config.yaml
n_layer: 16
d_model: 320
n_head: 8
n_kv_head: 8
head_dim: 64
d_mlp: 1280
vocab_size: 12094
activation: "gelu"
norm: "layernorm"
norm_place: "pre"
norm_eps: 1e-06
positions: "alibi"
qk_norm: false
attn_scale: 0.125
bias: "all"
tie_embeddings: true
parallel_block: false
init: "trunc"
init_std_qkv: 0.0246
init_std_o: 0.00435
init_std_up: 0.0246
init_std_down: 0.00435
optimizer: "ademamix"
lr: 0.000404
lr_mult_o: 0.834
lr_mult_up: 1.32
beta1: 0.9
lr_head: 0.0102
grad_clip: 2.0
warmup_steps: 312
schedule: "wsd"
decay_fraction: 0.798
decay_shape: "sqrt"
final_lr_fraction: 0.0
batch_tokens: 65536
seq_len: 1024
doc_mask: true
z_loss: 1e-05
train_tokens: 540000000
steps: 8240
dataset: "wikipedia_en"
MLP neurons of a small language model. Each row is named by its layer, matrix (down: output weights) and neuron, and shows model dimensions 128-255. Each number is 128 + 24 x the weight over its row's rms, rounded and kept within 0 to 255.
After each neuron's rows, "fires before" lists the tokens most often just after its 100 highest values on Wikipedia text that the model never trained on.

L10.down581 [136 142 151 162 137 140 131 136 138  94 135 164 105 151 115 124 114  89 119 127 149 153 125 156 125 120 128 122 137 102 120 135 146  96 144 114 138 117 109 109 135 118  96 115 127 116 158  80 177 121 157 106 163 114 164  86 143 116 121 123 111 118 105 180 130 171 105 158 167 118 130 105 119 130 137 119 117 162 169 121 176 130 116 135  85 128 127 133 140 131 133 100 157 129 123 161 122 105 160  87 119 136 176 102 121 161 159 151 134 125  93 164 106 117 127 134 126 138 145 142 167 127 136 124 122 144 154 106]
fires before: "1", "2", "5", "3", "9", "8"

L10.down1188 [101 151 152 101 164 134 126  53 141  88 170 121 130  62 120  72  78 151 173  96 131 126 123 135 110 153 139  94 115 114 155  90 120 147 116 122 110 109 130 114 126  99 126 131 156 126 129  93 143 129 112 113 108 161 116 129 134 124  81 147 123 144 152 158 108 130 130 153 105 146 109 152 142 128 119  98 129 133 133 189 113 104 122 106 139 121 211  99 108 167 105 125 155 164 118 165 144 109 139  95 140 137  93 116 130 123  84 136 113 112 143 114 125 110 144 133 161 103 118 107 162  75 137 112 117 104 109  98]
fires before: " |", ".", " ==\n"

L8.down748 [164 134 160 130 135 127 116 114 125 145 114 131 159 129 104 112 134 120 148 101 135 129 131 111 128 177 112 106 128  51  82 123 164 138 114 117 128 134 130 142 108 160 125 129 147 100  70 141 108 106 127 144 119 124 108 132 105 136  95 131  99 137 131 148 121 141 127 166 117 121 125 175 124 133 149 133 158 122 159 144 146 122 107 128 117 164 149 135 125 100 149 131  81 111 162 117  98 128 121 176  97 117 124 138 106 157 120  87  62 113 128 148  72 142 114 135 155 110 123 139 161 125 146 132 102  90 157 143]
fires before: "9", "1", "2", "8", "0"

L2.down680 [132 107 146 124 135 105 128 147 124 115 171 160 130 155 122 106 130 162 127 169  84  90 125  99 176 173 154 104 146 127 154  90 135 176 184 121 125 155 140 127 134 177  94 121  95  77 115 142 153 142 122 163 148 157 138 122 116 146 122 151 129 133 152 116  97 100 130 141 119 154 123 187  84 141 128 103 145 129 125 156 134 171  87 107 135 125 156 154 123 104 144 123 124 132 111 131 103 121 105 143  63  91 143 100 104 121 171  65 115  96 102 142  73 125 159 143 132 112 116 114 153 131 139 109  94 154 141  92]
fires before: "9", "2", "0", "4", "3"

L8.down566 [109 152 193 132 156 108 109 157  75 132  92 130 136 124 133 124 117 136 156 145 128 110 136 126 156 166 146 112 199 137 160 127 145 118 156 111 174 121 148  98  97 111  89  98 153 126 124 143 117 124 168  78 122  75 163 103 142 144  95  89 105 121 137 164 124 126 114  99 132 125  84 120 163 135 140 110 138 138 122 128 134 156 101 123 129 157 120 158  85 113 141 119 157 122 100  74 100 114 127  83 132 163 112 105  96 116  81  87 106 156 132 130 126 135 147 123 130 155  60 134 103 138 160 103 108 121 126 120]
fires before: "5", "6", "4", "8", "7"

L10.down201 [116 128 150 122 138  82 158 126  89 166 109 129 157 143 117 113 108 140 116 135 178 108 109 113 137 137 107 154  98 136 123 173 110  76 132 128 136 133  97 138 127 104 133  94 135 101  89 127 111 155 159 127 131 108 138 107 151 161 111 162 127 156  89 131 120 112 112 144 119 133 122 126 143 177  86 185 135 114  95 105 121  92 200 165 136 107 129  97 108 123 144 125 129  97 141  95  89 125 126 139 143 131  84 111 150 107  86  96 108  96 112 162 125 134 110 162 144 148 139 149  88 110 120 109 118 129 114 151]
fires before: " in", " by", " as", " on", ",", "\n"

L2.down854 [122 141 129 126 158 138 137 124 156 157 104 155 116 100 141 126 128 153 133 154 166 148 103 119 144 122  76 123 170 138 130  98 147 111 132 112 153 139 105 159 101 113 119 127 144 125  86 152 124 102 101 150 142 118  85 143 114 108 151 151 126 115 114  98 143 171 162 152 111  89 137 147 115 136 156 122 157 155 121  92 153 130  98  94 149 100 166 146 158 135 126 113 165 111 126 110  88 133 175 182 100 132 149 133 123 119 128  98 118 123 113 114  90 108 153 100 119 101 147 158 132 129  77 132 136 115  98 119]
fires before: "0", "1", "3", "2"

L2.down297 [179 143 112 118 150 124 139 140 100 144 176 112 109 141 118 126 113 117 174 126 121 122 109 100 144 192  89 116 140  97 136 158 142  90 152 129 109 142 109  79 127 145  82 116 116 162 139 139 114 136 109 123 111 140 112 136  96 177 115 132 115 115 113 119 129 146 137  98 135  99 114 141 129 148 143 151 119 125 159 113  66 127 122 148 140 147 114 121 122 102 193 170 146 102 117 158 101 132 140 110 149 131 121 151 145 141 154 117 118 136 148 128 109 127 132 139 166 121 125 110 119 174 136 134 137 100 130 119]
fires before: "2", "3", "4", "8", "7", "5"

L11.down1139 [117 163 135 121 116 141 107 116 117 126  82 138 124 164 113 103 145  96 157 109 109 114 123 143  87 109 145 133  88  72 184 110 178  83 148 126 150 131 113 102 115  84 119 130 107 153 109  82 155  86 143 105 131 148 114 125 120 130 121 115 124 124 106 135 159 150 147 138 146 133 130 143 121 148 166 159 137 125 166  49 114 121 104  99 151 174 127  82 136 142 112 165 134 101  83 113 134 116 141 139 175 127 166 114 164 105 139 167 118 107 135 116 116 152 152 156 125 159 123 147 144 135 125 127 126  65 112 117]
fires before: " |", "1", "2", ";"

L8.down1191 [152 128 119 107 160 138  87 126 144  76 116 110 120 141  86  99 172  80 159 101 153  99 187 178 163 157 129 131 122 159 179 135 104 111 164 117 147 136 128 152  96 150 117 112 139 117 128 104 164  95 135 130 132 134 146 129  93  83 112  88 154 156 120 125 122 138 141  65 119 132 127 134 160 155 160 142 135 118 146 123 144 112 113  92 119 130 103 123 127 108 107 132 118 128 134 134 114 124 149 147 136 131 150 156 116 148 146 166  97  94 125 112  98 119 150  89 145 137 163 141 176 128  99 146 152 112 113  98]
fires before: "0", "1", "2"

L11.down326 [142 124 135  95 142 135 134 124 162  84 110  77 123 121 148  87 131 159 126  85 131 128 129  80 137  99 118 130  97 134 139 107 127 142 100 181 142  68 116 107  91 152 127 145  81 143 128  94 137 122 165 160 120 119 122 139 137 139 103 142 127 150 115 126 118 152 125 152 120 123 117 144 138 130 144 120 163 151 156 160 115 108 101 130 145 146 162 112 169 155  87 120 110 135 106 121 120 130  76 131 110 177 136 145 133 164 150  98 144 152 159 123 125 103 170 114 173 119 123  95 131 115 129  92 105 165 136 143]
fires before: "2", ".", " Party", " the"

L2.down1133 [172 122  91  93 137 122 126 164 165 146  99 116 154 126 154 154 112 166 171 118 105 114 123  83  78 114 172 131 111 113 139 146 122 122 142 127 141 149 131 120 117 128 147 129 118 108 124 107 107 102 141 112  93 125 108 171 114 153 137 139 143 123 107 138 113 146 154 130 102 147 116 159 131 132 128  97 111 116 168 150 105 148 133 118 118 134  86 130 132 100  96 145  98 122 124 124 110 154 131 165 150 116 114 158 125 114 108 145 165 172 133 110 121 137 151 101 142 102 136 145 116 167 128 139 145 147 137 102]
fires before: "1", "0", "2"

L2.down50 [139 127  97 129 138 142 137 131 130 140 104 136 125 152  95  81 157 113 109 173 126 152 128 147 187 125 130 131 127 154 114 151 129 103 127 123 128 165 133 144 149 155 168 125 132 173  72 114 174 126 137 139 166  98 106 178 111 118 153 117 144 132 158 127 162 118 128 132 119 135 140 132 134 116 135 100 129 144 115 129 136 175 138 141 108  82 138  75 128  99 128 125  91 140 114 119 161 112 147 104  87 119  99 146 113  85 145 105 116 130  92 164 159 171 113 115 131 126 114 124 107 126 142 142  75 146 146 146]
fires before: "2", "0", "1", "8", "4", "5"

L10.down482 [129 144 154 140 188 123 131  94  78 155  72 134  99 136 143 155 111 129  98 104 134 149  97 146 123 126 159  90 172 135 151 147 145 152  70 107 110 123 130 139 117 125 127 115 127 132 124 111 144 150  85 116  88 143 149 144 102 132  98 155 125 112 133  80 150 155 155 106  89 128 111 133 146  87 146  99 119 132 146  96 141 123 154 109 165 154 141 120 144  88 158 148  86 167 151 198  81 121 102  77 115 185  86 137 112  68 129  80 109 109  88 125 132 115 158 110 115 156  91 159 159 101 143  98 107  84  81 105]
fires before: "5", "4", "3", "ad", "6", "as"

L11.down155 [123 150  96 123 125 153 132 130 126 159 116 164 145 133 177 115 114 130 147 132 106 102  78 147 149 135 106 123 156 149 120 179 122 123 146 138 132 120 149 123 143 124 124 125  84 127 109 102 125 139 145 105 155 130 129 132  79 101 139 151 140 120 148 167 154 140 130  97 150 100 116 116 110 117 171  94 139 131  94 133 141 113 159  93 123  99 152 117 128 157 145 126 114 143  98 178  69 130 178 101  82 129 139 115  82 174 114  53 119 128 108 156 111 113  95 149 158  65 111  96 158 158 133 101 138 103 140 130]
fires before: " as", " to", "8"

L13.down678 [145 163 101 146 111 102 121 126 106 142  77 141 142 138 150 150 110 151 110 151 133 107 126 159 114 100 118 103 173 119 169 120 125 119 175 134 101 114 107 157 118 168 134 148 117 171  95 102 125 108 146 113 126 118  99 163  88  92 134 151 142 102 164 128 120 150 126 104  99 135 125 123  93 135 133 138 136 119 148 146 131 107 128 149 166 121 124  94 122 146 129 156 108 141 179 117  89 121  59 103 122 163 117 107 113 134 119  89 130  77  96 169  94 132 131  82 173 134 166 160 104 159 191 110 124 125 175 137]
fires before: "3", "2", "1", "5", "4", "0"

L2.down153 [121 139 149 135 138  85 121  93 106 162 107 133 125 122 132  90 157 120 136 163 130 166 121 165 171 131 120 139 187 125  88  83  78  86  98 123 106 162 137 151 139 102 131 116 101 103 114 133 110 147 123 138 124 106 171 112 144 152 113 134  97 100 120 102  72 104 102 126 117 110 125 103 115 119 155 151 190 137 131 123 155 150 143 105 154 121 146 138 103 138 121 141 120 142  96 142  90 149 131 157 120 125 125  88 105 161 104 125  96  67  88 128 142 170 119 148 140 151 107  96 133 106 184 135 152 135 128 144]
fires before: ".", " to", " in", " for", " as", " on"

L8.down717 [119  96 126 148 138  57 141  82 121 161 147 172  90 135 133 121 120 142  72 132  98 150 123 136 111 126 136 164  82 164 107 151 138  89 113 127  82 134 104  84 107 153 117 138 105 112  88 147 152 138 125 120 104 110 141 120 104 141 141 164 119 150 120 109 149 109 133 117 151 119 123 148 111 136 129 145 125 111 125 109 178 116 159 129 125 109 108  97 159  87 169  97  81 166 108  97 108 101 128 143 195 154  87 124  97 136 104 135 147 102 101 172 107 109 133 156 135 145 137 139 150 136 112 132 136 126 144  95]
fires before: ",", ".", "\n", " |"

L11.down994 [139 151 105 116 117 113 137 172 148 146 121 129 137 107 158 108 145 147  86 109 117 119 135  84 143  89 121 116 157 144 141 130 103 116 155 115 132 125 132 112 127 106 131 142 128 142 148 129 150 126  93 122  67 110 138 134 136 142 164 131 127 149 156 108 110 162 178 117  81 134  80 149 126 154 132 142 123 113 163 123 132 154 124 143 144 144 107 102 153 124 138 157 123 120  99 174 137 121  76 103 127  63 107 167  96 103 112 121 132  82 100 173  92 125 161  77 124 132 132 155 141 167 139 107 103 141 120 147]
fires before: "5", "oth", "6", "tal", "ped"

L13.down904 [123 164 124 127 137  53 152  91 103 130 119 150  89 146 132 152 106 102 115 149 125 120 115 114 163 148 111 125 151 129 128 135 154 116 139  93 122 132 161 120 145 115 120  57 131 109 106 145 127 107 139  95 104 129 158 141 102 104 121  94  86 135 109 153 142 153 166 123 156 112 153  93 116 136 117 112 108 132 138 113 164 162 148 121 144 127 143 130  90 135 190 119 130 168  80 104  90 120  99 126 118 128 145  89 114 106  92 107 133 115 117 174 138 119 149 148 116 113 124 121 100 138 161 141 148 157 104 110]
fires before: "4", "3", "al"

L2.down222 [178 109  87 140  78 125 152 116 124  82  88 127 124 125 139 143 126 116 128 129 130  97  96 100 117 173 124 118  66  96  91  95 131 109 126 154 144 121 116 130 135 144 143 154 121 144 132 114 119 138 126 107 123 113  94 159 130 171 131 126 142 107 127 121 154 149 183 160 103 137 135 142 132 145 130 130 121 149 145 156  87 116 142 140 127 106 140 140 115  64 117 151 131 151 133 149  73 161 139 120 141  75 132 112 137 116 115 115 143 146 123 127 146 130 115 104 131 136 147 105 116 166 139 136 110 150 154 148]
fires before: "1", "0", "2"

L11.down571 [112 110 105 117 151 113 128 148 108  87 160 100 113 137 115 132 113 118 127 147 124 145 172 181 129 138 142 129 118 141 122 119 157  92 173  60 160 125 134 112 154 120  85 120  91 141 127 110 132  95 144 105 175 134 135 113 157 129  94  47 145 129 102 134 105 144 151 143  98 144 120 116 103 107 100 156 146  88 124  81 122 121 139 126  92 127 111 122 151 134 151 125 116  78 101  87 114 104 156 118 140 152 163 101 121 117 135 170 154 118 123 140 169 152 140 158 127 104 155 120 139  95 149 163 130 150 148 141]
fires before: "1", "2", "6", "9", "8", "3"